{"num_hidden_layers": 14, "hidden_size": 192, "num_attention_heads": 6, "num_key_value_heads": 6, "head_dim": 32, "intermediate_size": 512, "vocab_size": 1508, "hidden_act": "geglu", "norm": "rmsnorm", "norm_place": "peri", "norm_eps": 1e-05, "positions": "rope", "rope_theta": 1780.0, "rope_fraction": 1.0, "qk_norm": true, "attn_scale": 0.193, "bias": "none", "tie_word_embeddings": true, "parallel_block": false, "extras": ["capped logits"], "init": "trunc", "init_std_qkv": 0.0456, "init_std_o": 0.00861, "init_std_up": 0.0456, "init_std_down": 0.00527, "optimizer": "adamw", "learning_rate": 0.00252, "beta1": 0.9, "beta2": 0.98, "weight_decay": 0.11, "lr_head": 0.0126, "warmup_steps": 457, "schedule": "wsd", "decay_fraction": 0.936, "decay_shape": "pow", "final_lr_fraction": 0.05, "batch_tokens": [32768, 65536, 131072], "max_seq_len": 256, "doc_mask": true, "train_tokens": 243000000, "max_steps": 3223, "dataset": "wikipedia_en"}
MLP neurons of a small language model. Each row is named by its layer, matrix (down: output weights) and neuron, and shows model dimensions 0-127. Each number is 128 + 24 x the weight over its row's rms, rounded and kept within 0 to 255. Numbers have three digits each. A neuron's up and down rows have the sign that makes its largest values positive.
After each neuron's rows, "fires before" lists the tokens most often just after its 100 highest values on Wikipedia text that the model never trained on.

L9.down110:119142148077144145093126142112140139100138114112154101129097136112120114107081151148094106132114153137171106083116228088128105182112116110114130143117117122129149103114095108116111084102123135097151157134148119154129124127107161117095083113112123104140171140123122168134116084099123075144140107189128168174095123140135115065118076148138125118115141144137153134140124132167095147114128
fires before: " |", ";", ","

L10.down501:135114104123121141130126131121085150071117109108124109092113126116141121120150111130101084142099119135114121136133185146100153136085172120099110121148147124137094098155123094107128117056133137139128157156116180107122118161111117136089156115123148137103108130134121119117146139137122157148085100124154151118144143138143113120118101112133131160099094131154094107122090092086133105187123
fires before: "\n", " The", " He", " In", " H"

L10.down237:146108156105108162129123170128150161111148141092165098081122126137099153134122156059138124097128152105125134127119135122157121155103155161090084115119147150099145106142133136129146160139171117124118143109132107158155120107137148116090107122143150148106152118150111158155154067099177099105087121123125136118107101151130101110145106151162128090089115112078161104145165172140127131109133
fires before: "-", "\n", ":", "ely"

L9.down57:110124121070163137117093100128086109069105123110128200125106132145125106149117134118095134157103127117152109097136179106109115097118112134056148147129125135132132150103120149136138114138130146104169111144108100146160138124151155133110151129131137123134149120153096080107105163125146167143125125132124100122112123132160156126137090165165138109155150116078121121119163159114113203115128
fires before: " |", "es", "\\"

L11.down153:101108095151140128062121103164157090106138148097129171082125145160106159092123157140154136161116103091140115132106070122119133132132122122138123141137117129176097209069124147109128134102125125098132135118108146120166112114100105154140139122123129125133108139126112120121139107151091111141135098130093114123112107139141077122117111120108104120153110151133114094118166150103158150115145
fires before: "ion", "ed", "ing", "ence", "ment"

L10.down282:108112134144157137164143153149136116091127106143107127167078173118114128117092082133093084140130143140120143135149247120125129065099101160144154161166177110143097134104121107111149156115091106128137148147103070115144133162133150119148126159133149142136120162090103149134110145106114136130120116139123128134141129118127080121126147119188134133123136141133152130132125165124078135158159
fires before: "|", "B", "P", "S", "\n"

L11.down469:109064140165157098124129119148101101104122158139092125132114120129088139121139135160151153134133114134153108141167077164083138154154117156120135160158125122126088144123148160104142111117142114168120157120124133134151163127118149116116127122122165116140084154124106168162143131082121144122120157122101175126136125090130109144126092129101130106103102108120111125118116140087136118107113
fires before: "\n", " |", "M"

L5.down134:095115118127146129116130174113140126128136102107150130110158141109123141116095173108112114119137117121123122134153110143165139145097106073144131154132170132141125145123121104082139068149156108122124138113069150134118153121127148126175114163129083136139141129113063110150136147180125123132150157118118148103132124130131145110108088081146095114136051111133172134148143189128163129179126
fires before: " |", "–", "%", "p", "5", "6"

L5.down168:108125153167129111155132131114193115162148151098103069130119112113163146141161096150102106085150127148108157137108111055147166098132137148070110158127110180158105134123126125128106108117094127135132183167139109141136120150116146136155119091159131139114114132094139124159101140130139146118105111098133096126141150105157152140145117107130173107146156128123095132140112137168137157142119
fires before: "\n", "In", "A", "The", "-", "S"

L6.down358:114090140112156127162119111163098153159112110158142147114135134094092161115124069134147087134119138154163144126142090148130136083122153155146116121130113135119136141168105108118142090116144169162112103138151164119090091141121183125109146112106140133124120086137106124126110152130096154120069152119138107158135099116157172107128097133075148117121163125184151144099116123159140123118116
fires before: "\n", "ra", "e"

L6.down486:066148159132142119133080135092146127150141132174152098126136080173178157151134120083158109130093131169108124139150137152143128148119123163109126162156119140116107102095111102141138122105150133170149169149131147109143110155174109117137130126145099179136105084160183102129128167132141127121112108160145122114124136111099179139136144122140135116144149145153145146114099160116095136113144
fires before: " |", "–", ":", "–19", ";", "2"

L11.down324:125138148121182159123117124150176140121114120113126108101140091139114126135128138144150137133135113157154126134131169155132150129165132111089113099136118119132091073108127116100119152097121147118193141158130155134090117102158114101146139114130085122137126134140102113128116119152090161100134132121130109127143111110129107146114140152119144164149105138134101031147149156137084156103109
fires before: " |", "\n", ";", " be", "|", "|---|---"

L7.down174:121143153134137126116114094137163142106103096145118101184166079154114157135127147099107115151149125121142111123162197148129151151136129103093116125130103133100138127102155077134092133102171143147130153101065131122108114137137127155154119133112118133098098107154121105156156103097131166137136139123154126167137143123113130132117115156117142121166108132120087129140103137148127153131196
fires before: " |", "io", "ath", " P"

L7.down171:136160142101127121161112130192156145173129149146117133086114148190129116132121135139121153136104119108108131099138070140144154161143126184161167140141122129149164207127114140106180135148166160202129149126095096137132149166147127132154173109122154127099147136126114136128102107139119099112133130157149095146120115107109121115103150146156151118147147106106171151134120140125109100124148
fires before: "3", "0", "1", "4", "2", "6"

L6.down479:124128105130204111137116102105147142125133132153134132124117144128112111178133145137129086119121116116117134131114206123124131080133112102107166157136139138132111120125149128108194105140144127140142134110012143113108111126117122131160153088135138127094167153138141111132134123126203126115183151160134118162114136138140104089133150130174105113141100154134136074143111103126127092130162
fires before: " |", "6", "3", "4", "2", "5"

L9.down500:109134086122113097119143126122118133117151115185098108103111104162167136119118118137107152174164089072118114127157112108134164120177112152144132101112147132123150140117080149147113149203102126085128085122119113124160159155126154145119117139076098108143123137119145144124085092079123152106132136106113095135125127161170152159120134119107125109101114138134090153086127121124105145115108
fires before: "000", "6", "9", "1", "5", "8"

L11.down119:129089139130102143099140098136138100147149096139155158152137131146158096151143112137144109169085133168110126114155063119170155115107096132126104139135131113180100146098098139153130180122196160108147129110155115123110076126096113140121152126141114140138160125095148120135114114084116078124128128084140130144170151122123141162119186130123112093107116147156112130122166147145142125128128
fires before: " as", "es", "e", "use", "ing"

L7.down302:120154125117075112155098106128122155121119145069137119081115116102112141098161124138116125116126164123145098149133226132116145135122107168164150129163151096090133159144174096150102101117149133155099080149120106121184129110149125098131162131122121130097128142105158100140139139095128154174134164129130156121099129139103118126142150132090103101141142150127143144130134111153114137151123
fires before: "50", "p", "00", "3", "8", "7"

L5.down367:113119099151149135130094095142110117132149106098167114102135155154161143128097146115142098087092126119083116093160134108147094122120071122100129150110140161154102139115128128121170122138121160137171162065114157150137107158140132146153156109104155100116122107096091094126101162140165134099178134135101113141163099091150119114134101130159124123125145096121131143127150134125124138113116
fires before: "–1", " |", "–0", "-", "–2", "st"

L6.down7:145103098117109118139145108157135131166105104129144168151149126115159111135087101105142105125131130114116109129082150132137115146122107133129154131159117114134107139121133139102073136182140119122026085153170130105179119113089160162136126125104144150186140124108093106115090108102116104116076137118086191115095131178135122152116156116100141131121146128118154159151165096107131154129125
fires before: "|", "|---|---|---|---", "\n", "N"

L11.down415:097140121158121161098056121117155105099149123143134124134108140129127132104108112133114120137115145154089151116115164161100118109121110100129139107122099158128154116147119133155141115137122139096143097151132104129109077099123139134109107146101155133111114122087122127130133157085140077041141141129123127150126140065081098136150139117067127163139132151136129170148114143157139129134115
fires before: "ion", "or", ".", "ur", "000", "ors"

L6.down173:105088160141120099109111123138107130144110147144128125161092139132136138150127116140154142105148135093166139123133100131141138126162090154116122113150111107132104093161133146097191106103131128174137141118079141135100074123104132158139082120129176149176154152122132129149135133157153144115195130138127126115135108104119117110095113120139081082104155125137179161098120128121133083122145
fires before: " |", "9", "7", "4"

L11.down225:150132141144125129149149080133135147097134117078125143149137134165156138117107148103156094104101100117094095147128134113105107138115101128138093143100158129146102144107102123160120178123122138134166111129115128146139109123114146132088140067174109156110095112157171117172150150131118103084115177114152155144084135111144136069108111140082145095113136111103111160087108119149139122128143
fires before: "e", "ed", "es", "ff", "g", "v"

L3.down372:105098155116130105120102125119157135100125133129116079152105100119165124135113162157146148106151122096120150129079142099118099174139144089118142112098120128126138134134109109110161184153111097120141114088147151131134122153132115108170103180176159153090140147121139118118077132124098089116165162102173143150134109146116138146104174147104150114112112131119138143118123138125144155146149
fires before: "p", "pl", "amp", "per", "ec", "c"

L3.down373:110100132134104138119155150129118085138101100140058124119129157152121097153140124129119134172165116124122182112101130159180091100078079114086157142145139148114165142125104138146119138145140157126152136155161114143172115124145145138119098131109137120130106112131139155136130143156156105113180158151130078125124125132168121138126110141121149126112115157136146149167147162081163089056138
fires before: "0", "7", "1", "4", "9", "2"

L9.down273:144139120148092117110165156096140137092113108133128116147125123088135171138129134139114144120131116108109124148128185115095163150126090142101156091114123129127132133113125205110164176109165093170129172159114083108114138142137146121129162142115172134108112112112181152086130120095122079091144099137114164122066135116118112114123133137115118122095138108139155153121160126113154121134110
fires before: " |", " r", ";"

L3.down353:117096138166153109136106094105099130168112134158118103143115120104141159140125114122096118134132111102092102145103103144155159071097161173133112148121114104146137126109136103075137108119089172181093186116111162134150151126145122127140132122102098133113199140102101142136096140103169147100107120153096141149121126171147090156106091160122135112175142127129109090130108150145100116090113
fires before: "\n"

L9.down237:135113146122157124125120121139151129129113136102141105123117160151104151162141123127149115120099163134071132098176204141117123137101128135118176145143111144141136102166138144125135145128133094081144136135098156147179129106121108156171146135101168153112092129150125142095101114110147157156129161125119158116137157059123115133111077129132126159103103159138122148141129105158156158092129
fires before: " |", ";"

L5.down315:086158150136104130120137146116152151109102146123105100158159072152114082182098096139181089142114102160107103148096087135162078126113115124124108097072121144137101105135112110150131094148170116099122099078156121151133125107105124103159115123162156116136166102127134096089121171166116095093116119142146135103167124132129142109133141131101140094098162123103093069147086136120146151146115
fires before: "ch", "ce", "p", "c", "o", "th"

L7.down169:090144146132099112111141095134144110161160102130123151116145136147121066157091165118174188152123131149171115148130176139136179137139101136137127124107143166181140106134092134118108149116135156076129085201147129137179140149136131114148178107154096136145115140148099158110139138134099141122158113120125130112087091123122130152110134119145110166140148121110127163135116136065110141113122
fires before: "|", "it", " |", "ate", "\n", "|---|---"

L11.down94:115137120082098114104155118153123122094124121140132161135137148111135105153133140110117079125158151151084128119164215116147170120120104158133153150101099129094138143133162087126134102115142156143159117107088110155101120155128142115176164107119129127117138209131098107142134122101209133115146112101121117153138129163123145131098146155097133102096158132108116128162126133123116124132114
fires before: " |", "9", ";", " (1"

L10.down327:116125125145104123133153124134130154132150113171126112145118134128102121145136136108125106127119133162129110152130255136077152101116122111128146113109154159131127073143140118093133145125157092114177131128111159175139127142128138122126128088121100075130158127149129090143139127131214146092163150147135115110122127153118127073103122169108144142113102188130089116145130150095110118158134
fires before: " |", ";", "\n", " m"

L11.down58:153109111156131114095126116108167093138102116118154112125132139120131097139083138131163102124129152127144128130108234102141141128135129144156155136139114147112141071117132146143120095147134101143116155132125188141180135123123119101150142127149125105136144153116119141141141129142155140117111104165119079114131125101167165094171129140140142100052089119095108129109116153094136138137177
fires before: " |", "\n", ")"

L5.down219:156137160116120127121130121127149123135169089111118126162156146095146113099183147109180104136113169164133121122140130097068122107186104152179115160131170117139126111145135115137142151156150123096133129122138119097099108146089149117133148141128139142120136154104139152097132129168077091106132167144179092112162126105169122089105138132112107104074153159132129082108077150143153114109107
fires before: "es", "ing", "e", "e,", "p", "ctor"

L11.down395:103103136094140114120077148095094100130173113100140095118153098093109159125121147101200175131144121138125127080123198118158156102109121111159148156152109141126148065153121156124092144098113109108136110137122129105134120128106155128154123132137100098078108132096114117155112123168143112146155101157126143099168128160087139111148126127145125097111129151131126094113189151182123106111142
fires before: " |", ";", ".", "\n", ","

L6.down296:117134119138174117117122126112168098123120120155132142138124152135104116158110170132139082143113107134112139115142202148142095136101112131094162159145149132124131116115159099109187098123135108125131141116036147135128152120135150130129115105141139142094137132110145079111169119132188121124178143169131122152126134147139119085151179128170118120132119113113103099140150137103147061107111
fires before: " |", "°", ";", ".7", ".4", ":"

L7.down405:107104130167145146104105164147140163062117136126155120134110116100141144104144095108102117111168119133100172135158104118141101134150160129113145146121108104090158125137157085135109139122087118150129165128156119115105148105165094109188124159126157133095104136135145135103084097118100119130090130085182165100117160160113148126144110132102174131126135113093127125109149125137154141107120
fires before: "pl", "p", "amp", "per", "c", "ec"

L6.down51:108101134124148148178133110155132120142127126162128088107131111131157149182157108097092164183136135139165132110103153117122163082088112161119165142141125127168114109117098156112114132125101179143154129126120123103112144123121092128128132139144103113110141174103121136141100131137144155117157110133130075099134146165120102137120134129087101177120095122097086150131089100143115138120113
fires before: " |", "\n", "$"

L9.down454:137121111144100167117172141135157103125150124132117077160144128143110129106110159135155143156100128149105097112145159118112148143135133110094094090128125125125113146147095160096135140124125097118129145164058128101165107144147110127152122118186142132106146156125122088103147106152234123167123145177109161108140113131116113129122138108137116179132157146127119112123141097121144131138143
fires before: " |", "%"

L10.down59:116156168107126123152121126120074119147162161147167143141114113115103114130151160136129168116149154137112109150107178138116125129142134115119145102125079074122118127146113156126129122112158134140101140110093138131129151154104107121122139104132114076170129111107153106165147154124136127127131171079101096128120102110100106175111131102121094107144096138113107115146102127169107146141182
fires before: "9", "8", "7", "R", "9,"

L9.down312:118136116118119130111125149149158112113133102093128138160147104132143143159125084134122114146141152132101095126122255112134150140142107110143150115118125132131115164128072156162126135168164097097132118118083132160131140107134135142134143121120119107144076151133124137111146115159180159136139164109118141125150137118130149127135120156122099142166122185120128100111123159128155121119135
fires before: "50", "00", "7", "3", "2", "5"

L6.down211:132125146181148130095063186131151124074095123145167127095126116172109135125100164088105096107101146115133146115155130133107125099109086149106146143164168085154142107157133152086170147129123127149152126092091122131096148110145094098163146103147135145151121138186161077131124133118145086103156140155106104114135123137134148081152163129135138137117129099127098101118120098153142111118176
fires before: " |", "–", ":", "′"

L11.down133:120161122126136139141141081128133176115094110141168137130156117168148146154106148107117118120094138124115093092130097113111116132115124149141115115116112095132132135123139140109160151137136133156126158157082161086167129132153095159143120108168135093112090121101142115149094134119118082103124152094159106122171123085106130148121181097130164121143111110167092135122123112130130119124111
fires before: ";", " |", "A", "on"

L11.down251:149165119112124158105121120125167109103145132141165092158140066129152112096152098157130143085141126101120123168135107117123098147160121118167128132142143142135097168117105152164157153097134133155123147132147099128116113117166119108142138108119150180147146135110157116148163126150106096156113063149128102135101108082106137126100155120105113129083121152150141194141145099107151114094121
fires before: "h", ";", "hen", "e", " of", "ite"

L11.down222:132118114140105125101161153108130138117113115131118141126122150142131127154132123129136131146133089124114140107153237135124148117124120148128104135122118147134128160135097146115204122152132150145108134081000132124139127145132140110178131149135123127134146136147123121140134132143255142133137133115118139109124091125133159135133144141139137137118140125128110082142132108115137143125113
fires before: "5", "9", "7", "6", "8", "2"

L7.down299:129113101128159143119168132080132166129115145125104160122118106111147089144117131152131152074155106158148158116156102098119194137152119105125115117142126080137120120147145152120084148154119158103117108145123140108117164107093168143169101094128083106129119108136182151123121101152126153130133142096132170152107119112163105133103162108189144126112175116097130136101127152137132115083159
fires before: "-", "az", "\n", "n", "ad", "ob"

L10.down463:144113130112149121142148160129135134075136130140098133126133126136117134136122104113136128140148156121113151140099255131116180164134135145100136132113128158148129047092128136141123101142162146128129135136125166135133134141116101110132140111116128134114101105166128138141135118084132154117110134106149142086184082113102106138122099137144139145059107110134086131140127126108142113136140
fires before: "\n", " The", " In", " B"

L3.down247:105145117109113121129103111097137140156117176101176148158130171138165117102107109151165101109089119119138134101123155117131129094109153119074137171133110151143128161099170115113179096158111141122161172122107126134156076129165124136141153136121089174080124155156119120113143142144125135117166125131132144139140113115138126102146116076160132135152121114137141110156172113146093121117113
fires before: " |", "–0", "–1", ";", "–2"

L6.down424:118128135150162105151128097113157132136091142188135157151057122139102110156147142113141092115131139086134127135160194143146138117143099143131128151148137165129099135136110110098174128154136168139101120093056149104122117111100124132163146123139124125116147164170144098163138138116189158093174153119166129140117125115140142110129168130167131122137114129137116103130132116147126095101110
fires before: "2", "4", "3", "1", "7", "0"

L10.down6:170115137143149175112129174109149111135091185125152070101108156130129140116122103120134163120134160106121126120136162132104124126134108119142111131111109120093137110108105147109108139120109120132120132118085152096147168091134132100175153092122096076157098127130115146149157112129135096147096110170099164105123119110089138169147103130150147137095154187106106167121100126105146116128139
fires before: " |", "ent", "ay"

L10.down371:099133105102117135122154148114087116164173119093117148122163107119130132163140113142100157141163130119141128179132154107148182107141101057134140135139117186118112143131126152129079092102130127129104108103107167142146124073108153145146148157159092133130156144146160106119141133151123109143121113146075103129139192083170099150128095084131114119145138132180127103144120168179099128125095
fires before: "ed", "ment", "er", "ing", "s", "ation"

L9.down263:094122140141120081138105132121143153157148133121121091115140089142115114140101102147112160146134113163156122136088214116144176134108128110117158079123119138108128127105114156113130177172124135095140136121116124099133133127082153154152159156160115130138153142111106116136123155133185115109126153115070110116137114152123110131126067098124110119118075156132126106125141148102091149129138
fires before: "-", "5", "2", "\n", "1"

L6.down314:100155160152105131119154118120100132117143170124145136133103161151128114110168135141096139109112148155098107093157102154120164074151139151110088152110129112110089121123146105156146112116085122117120138084124181107126117153160173140105118118146151114174159100138143086115095142154092105086138143154142121117197154104139125146175125128136081109088123098079164129122126157151114116151146
fires before: " |", "%", "z"

L7.down323:127148137116103132112152130121124134133156135162090127081151095110125121115138055111123143113077135126154175147100110174173152124121079129156131141126100113138119112139100142131178139097110150153110114121115155127123092103100180135125145133132163126119137136137154122131097150080153127138125063146113148182111178118103168140155142119152137134174124105134155131117113152156127162071103
fires before: "or", "te", "t", " the", "ors", " D"

L3.down195:136129146131119138115164112146161087130085133161110056106092153119145131158114098124123136146160122148071142120113156147080104084136118135137135116109154083106117113160125139108099130116097171144115103127105108162086155170131141121136141117121114099124179134112127096125146120133131132126083140130138148101136112167122114132143084123123162119131152092113120175155102141109109088128118
fires before: "al", "ated", "ed", " of"

L3.down78:087092124137138095144102108159127136134143161109106152141148111133097144116068070118123133133136129110132143113113135104087135106112116134139154142160088144136088057087114130128098155130178114156107111164140201136156122147142123108083111123103131190134126123102126128108090127172135145118109131135173135114121107137142116097149037103139158109148119134144132100139150132106111104122145
fires before: "\n", " The", " In", " It", " H"

L10.down240:123125115145114096137116158103097116146127121136116088184140128109096144135163103147099120125129082132122155131127068103115152119124174167143170153130103129111153097106120113160105142119114128169130127143078083156111165160134090149103135134124133160205135097143121145134120141142116154126167119125147112104130135143148118117105109122148152114136159135194121092157080109142131100125098
fires before: "\n", "==", "0", "1", "6", "8"

L5.down53:119105158149099153110121081140139142094109113114093103164185113115120103113141092109164170115132092128120148120104119111132116151142113111127114150086129127107145154133103104101152103154104123129130150109127102124106179149177149156152096134117159159132115155121113127155070106113105144160104181107107140120134090151133121137126145178133159123119134063086127098147115130153154151099087
fires before: "p", "pl", "amp", "per", "ec"

L11.down35:144131096107129133115109151138115163130108121133059129137118119142133116117123119125118158080138132133157107160174223128122115149113144120129131145121150121175138173098132161104080162179160133129117124143120106076161153119144087116137109112138128169133095140114118131133113128131140147121122126143070125118132159127115129106140098127125135131102118169092178095147112146118162130094112
fires before: "==", "In", "===", "The", "A", "B"

L10.down455:096106158154138122124147128116142164151154139158118103126111089108164134152121136132158100098139142150091107154158253120118136104108112136146105108135104155134099113116129130134171127108125159127070149175094133076129139096140158153184160161160180148171151186148106123116150085127152125155121134132137137138127163112107142142112140148149125145123139142147159138103148133081120134141147
fires before: ";", "|", "0", "|---|---|---|---", "3", "\n"

L7.down247:120110153126143119129108153118139178137161134142159167165133154129152119134136135123079118124114104134186155140155136171148132080145101124180131192186157141133073177137101093157109145125156151140123138144129150106112139132142162105143154122117082110140161104130109118158124154146124150097118155158126131138136142125146109136187092126113123112147132126141156116115116178105101114134124
fires before: " |", ";", "0"

L10.down409:098132123137179163096143130143143138155127107113162101142154158157128159127118078113151144134123166112170144167140161138131138116094116116172100153116125122143136125116152115133097128145130144056149138135127149095126086155116144090183151098113119130138179143148068080138114112148174125147122152105113156110191109113094128129107087136113143139081105144102143115150131165135140187124135
fires before: " |", "N"

L6.down215:137078115110180124109109106115161106157110125125085142122121123167122114141134118129115122140147125105118111110119120110165156136159163140113146093158174116177096140131083142137149138176136081150167183126142055162165146157135132110157120119097096136115142165134121143142123109141108117105161124157092114130165127090196141140166138140109146116130128120104102134101110165099127080091148
fires before: "2", "1", "4", "3", "5"

L3.down238:133159145094112099148152168164094125127125093125040102155144128131113154155138135139118124109130150086162133141130103104115128105089107117149131155118096142109144162161131102116162117145157098198117146128137116129155180159119114160125124150135116068101118111157137123148122163122119152167133156139137165072130120130149171109096106099178141137122124106154182123123142101115132124124165
fires before: "ge", "3", "6", "8", "9"

L7.down102:114110152110087152160130111138109133141116130142092145148127130157151105115118140100131113155121122096146076170134180146125118103149123112129126127137155145139091160113175143173141132174134100137121092133149160121189150174120121122147125131143114114149110141151159128120112145144127128098169137124128148137102134116148091132095070090107139123134106087135115137167137156128182135124126
fires before: "A", "2", "1", "The", "20", "3"

L6.down42:126156100136131117157120162129114102150152139144120156104150132113143129107159162101104136124103107148137148154162146150141131090142133134120149128138096136126123140129174107107131165120151102146138101165121140127166117134088148106131153128183110124157167144120170103151178080111166121111164109127120125140085127125127142121148120090126094174141174153092177147111162136154155120161134
fires before: "al", "ed", "e", "ment", "ition", "es"

L11.down242:123110131129108115136120094139102137127081173151187149167115120138140152141136122115123109134154131122112113104111221141125138131122158097127163120155164179130134115158143106151121138145171147153105120146164116129190130139091158127159129102119138148110153158135132162204119145148106085111134136127083094123096109148164115126106162123169114105153129139097125142131124131169108134131126
fires before: "a", "n", "an", "7"

L7.down445:140140100112129131141093121118122127147131130121110120118153126107123161131148139127119135114121149147124136078137252134114122157114108134122133151152139143131112148141169130178133119157133126113118108118034118159161118131118119111181141145107101138080108120149161118177145104109139144117156119138160139150129117158111109115082113145083105103145148153129107165146141108161104159163151
fires before: " |", ".0", "0", ".1", ".9"

L9.down361:146153136114165125121147129110110095092130088104155149107137140145113166148156121127174101128097130147143143110115186143161153126127155163113151138097132083067127161121157134151109088099126174112098175145140166154090135117140168125117144112129125141111110115128125097155104130117096136139112110157132155137140076158154141091104124151162140104185178156140156170141170111145106145095130
fires before: " |", ";"

L6.down16:115138124119113109140136123152139110113079135132166085118104105153098111116083125149132120145105181121125085096158203136133105140130099159166118138129104136133109142121182142144114103138107124147086144120173105179185142136154119118133099210145118114134133120115112135105087127144123110135076138129109135080145156080173131142126143090121115178128127102111123122135155130104110120111134
fires before: "|", "\n", "|---|---|---|---"

L6.down187:099143121085089136117144119098155106111159197108150115117136161139098108112114089147137184152094160164138148139103169136086130085127126103079141150123131131095138135103122129151130069147077151120118115154186110155130101116159135146081117159102128116125130126152129144129123124117132138136100140107096154137170092118072166124148067106130139170144150128151140110134141169145083113144129
fires before: " |", "[", ";", "'"

L9.down247:149122123119128133120117167153177088100144116085138103110197139121113142127148113125146106162146124118120086092098130150129125140166129166112135118101133160136106115136129128144143111161104096107157136132201147100113102122106123095179108114136133062109138146114131131174151088175148131130141125136115153122143122118111130129137124128146059103123162193146175163109175101109138115132164
fires before: "\n", " |", " for", ")", "2"

L9.down446:136121142088095123111121081145136138128105120126106135134165125120138121114125159110122156122128106151195132173145175119046151122114093103103122147108190101145135115137138117114114170150141124112165141146136142152099082151152122130123114158112118148155100106150151166108119094158145126115128129148121139155122125140160077101155134118124105170129150118101125098116089165148118135133126
fires before: "|", "\n", "and", "o"

L5.down139:117094111133129127136162115103100122153133112133120136129121154097115122115126149181117115083116126131152115105132097117163108133137152133083104143117150144108131136167078161099084129140139131115114140190111142126125144152124123171143089111149155120143131147092132191114107118097144129121097202098112131145141126137187153135145093089139145098107141100102158139151114128127151151130104
fires before: "\n", "er", "I"

L11.down1:130129107135083112145106145138092144122110140152165083055098124144118143149141114086137129137165154122135117145138188089165136148126132144125089105163129133154135140153119110119138119116127129120132148123099108121139106129105127101156142102102086169116108144141125091124166130048163097167124120147140147126139140114128151076140127160145122135095119118165136088142097096158144153145114
fires before: "-", " |", ".", "\n"

L9.down107:148098138129110145089136156135138130132096126080113092104162143145149124151130145122125132131115104129135139126176202151123164128144106138113090098107169164074136170128120113132148114137158112128120123145054132102144090156135108124175148139153117093135116120145141114119149101104175137153140135115096144113149096110127101118127104120115132165118118134099102092148132081138122179151156
fires before: " |", "5"

L7.down162:154125148119145095124162109176160112087135145128100137101155134140102132089137145158122164158135149157121142124086188134107088151124120123107130118127141118113098123096144109131126135049103162156142122125092110125118117138108149114147156117108116126094148157112119125086126115120125104180111105131125124175112149120115130113160139098094112145143127092093114101133144158166127149093125
fires before: "ment", "ing", "ed", "et", "ion"

L5.down46:112088163175107120119159166119181143128116140140126128112127119142100127143143115107143065112158123094119100124051084150151138091116139125133078148137094136150092110113175110128127145127128134141123167163112132121158123126116162144114093128143158112084141137132111117126120131095114114162109127127140147038148130071155163134141130085118177134136151110122098125133124147099106090115139
fires before: "\n", " The", " This", " In", " He"

L10.down214:130133080093145140142143139169081189146082112124096118120130148152139096147152132124108104123134126154151140159129170141113154094147139133143120144147134134122152065168129168145163117111154141116144155107140156131146133138147135078157158129104112178121122157135112111121101108164128086119112123125109145143141097144161142124127092138106103143105148222137135095146127117117103162161129
fires before: ";", "\n", ":", " |", " in"

L9.down223:123142125138109159109183127122122127115111118170138103149147128115125113164134120126172146133118159137070107144131212137137089150104141115140145127149113115150191099131121139111168148113095102120119142114157103106171143074148136087127111118133116121133131107107109158089102100131127115095070152142109119112167113098141143143152161155102134114081163113126138090138187119117147143137111
fires before: " |", "\n", ":"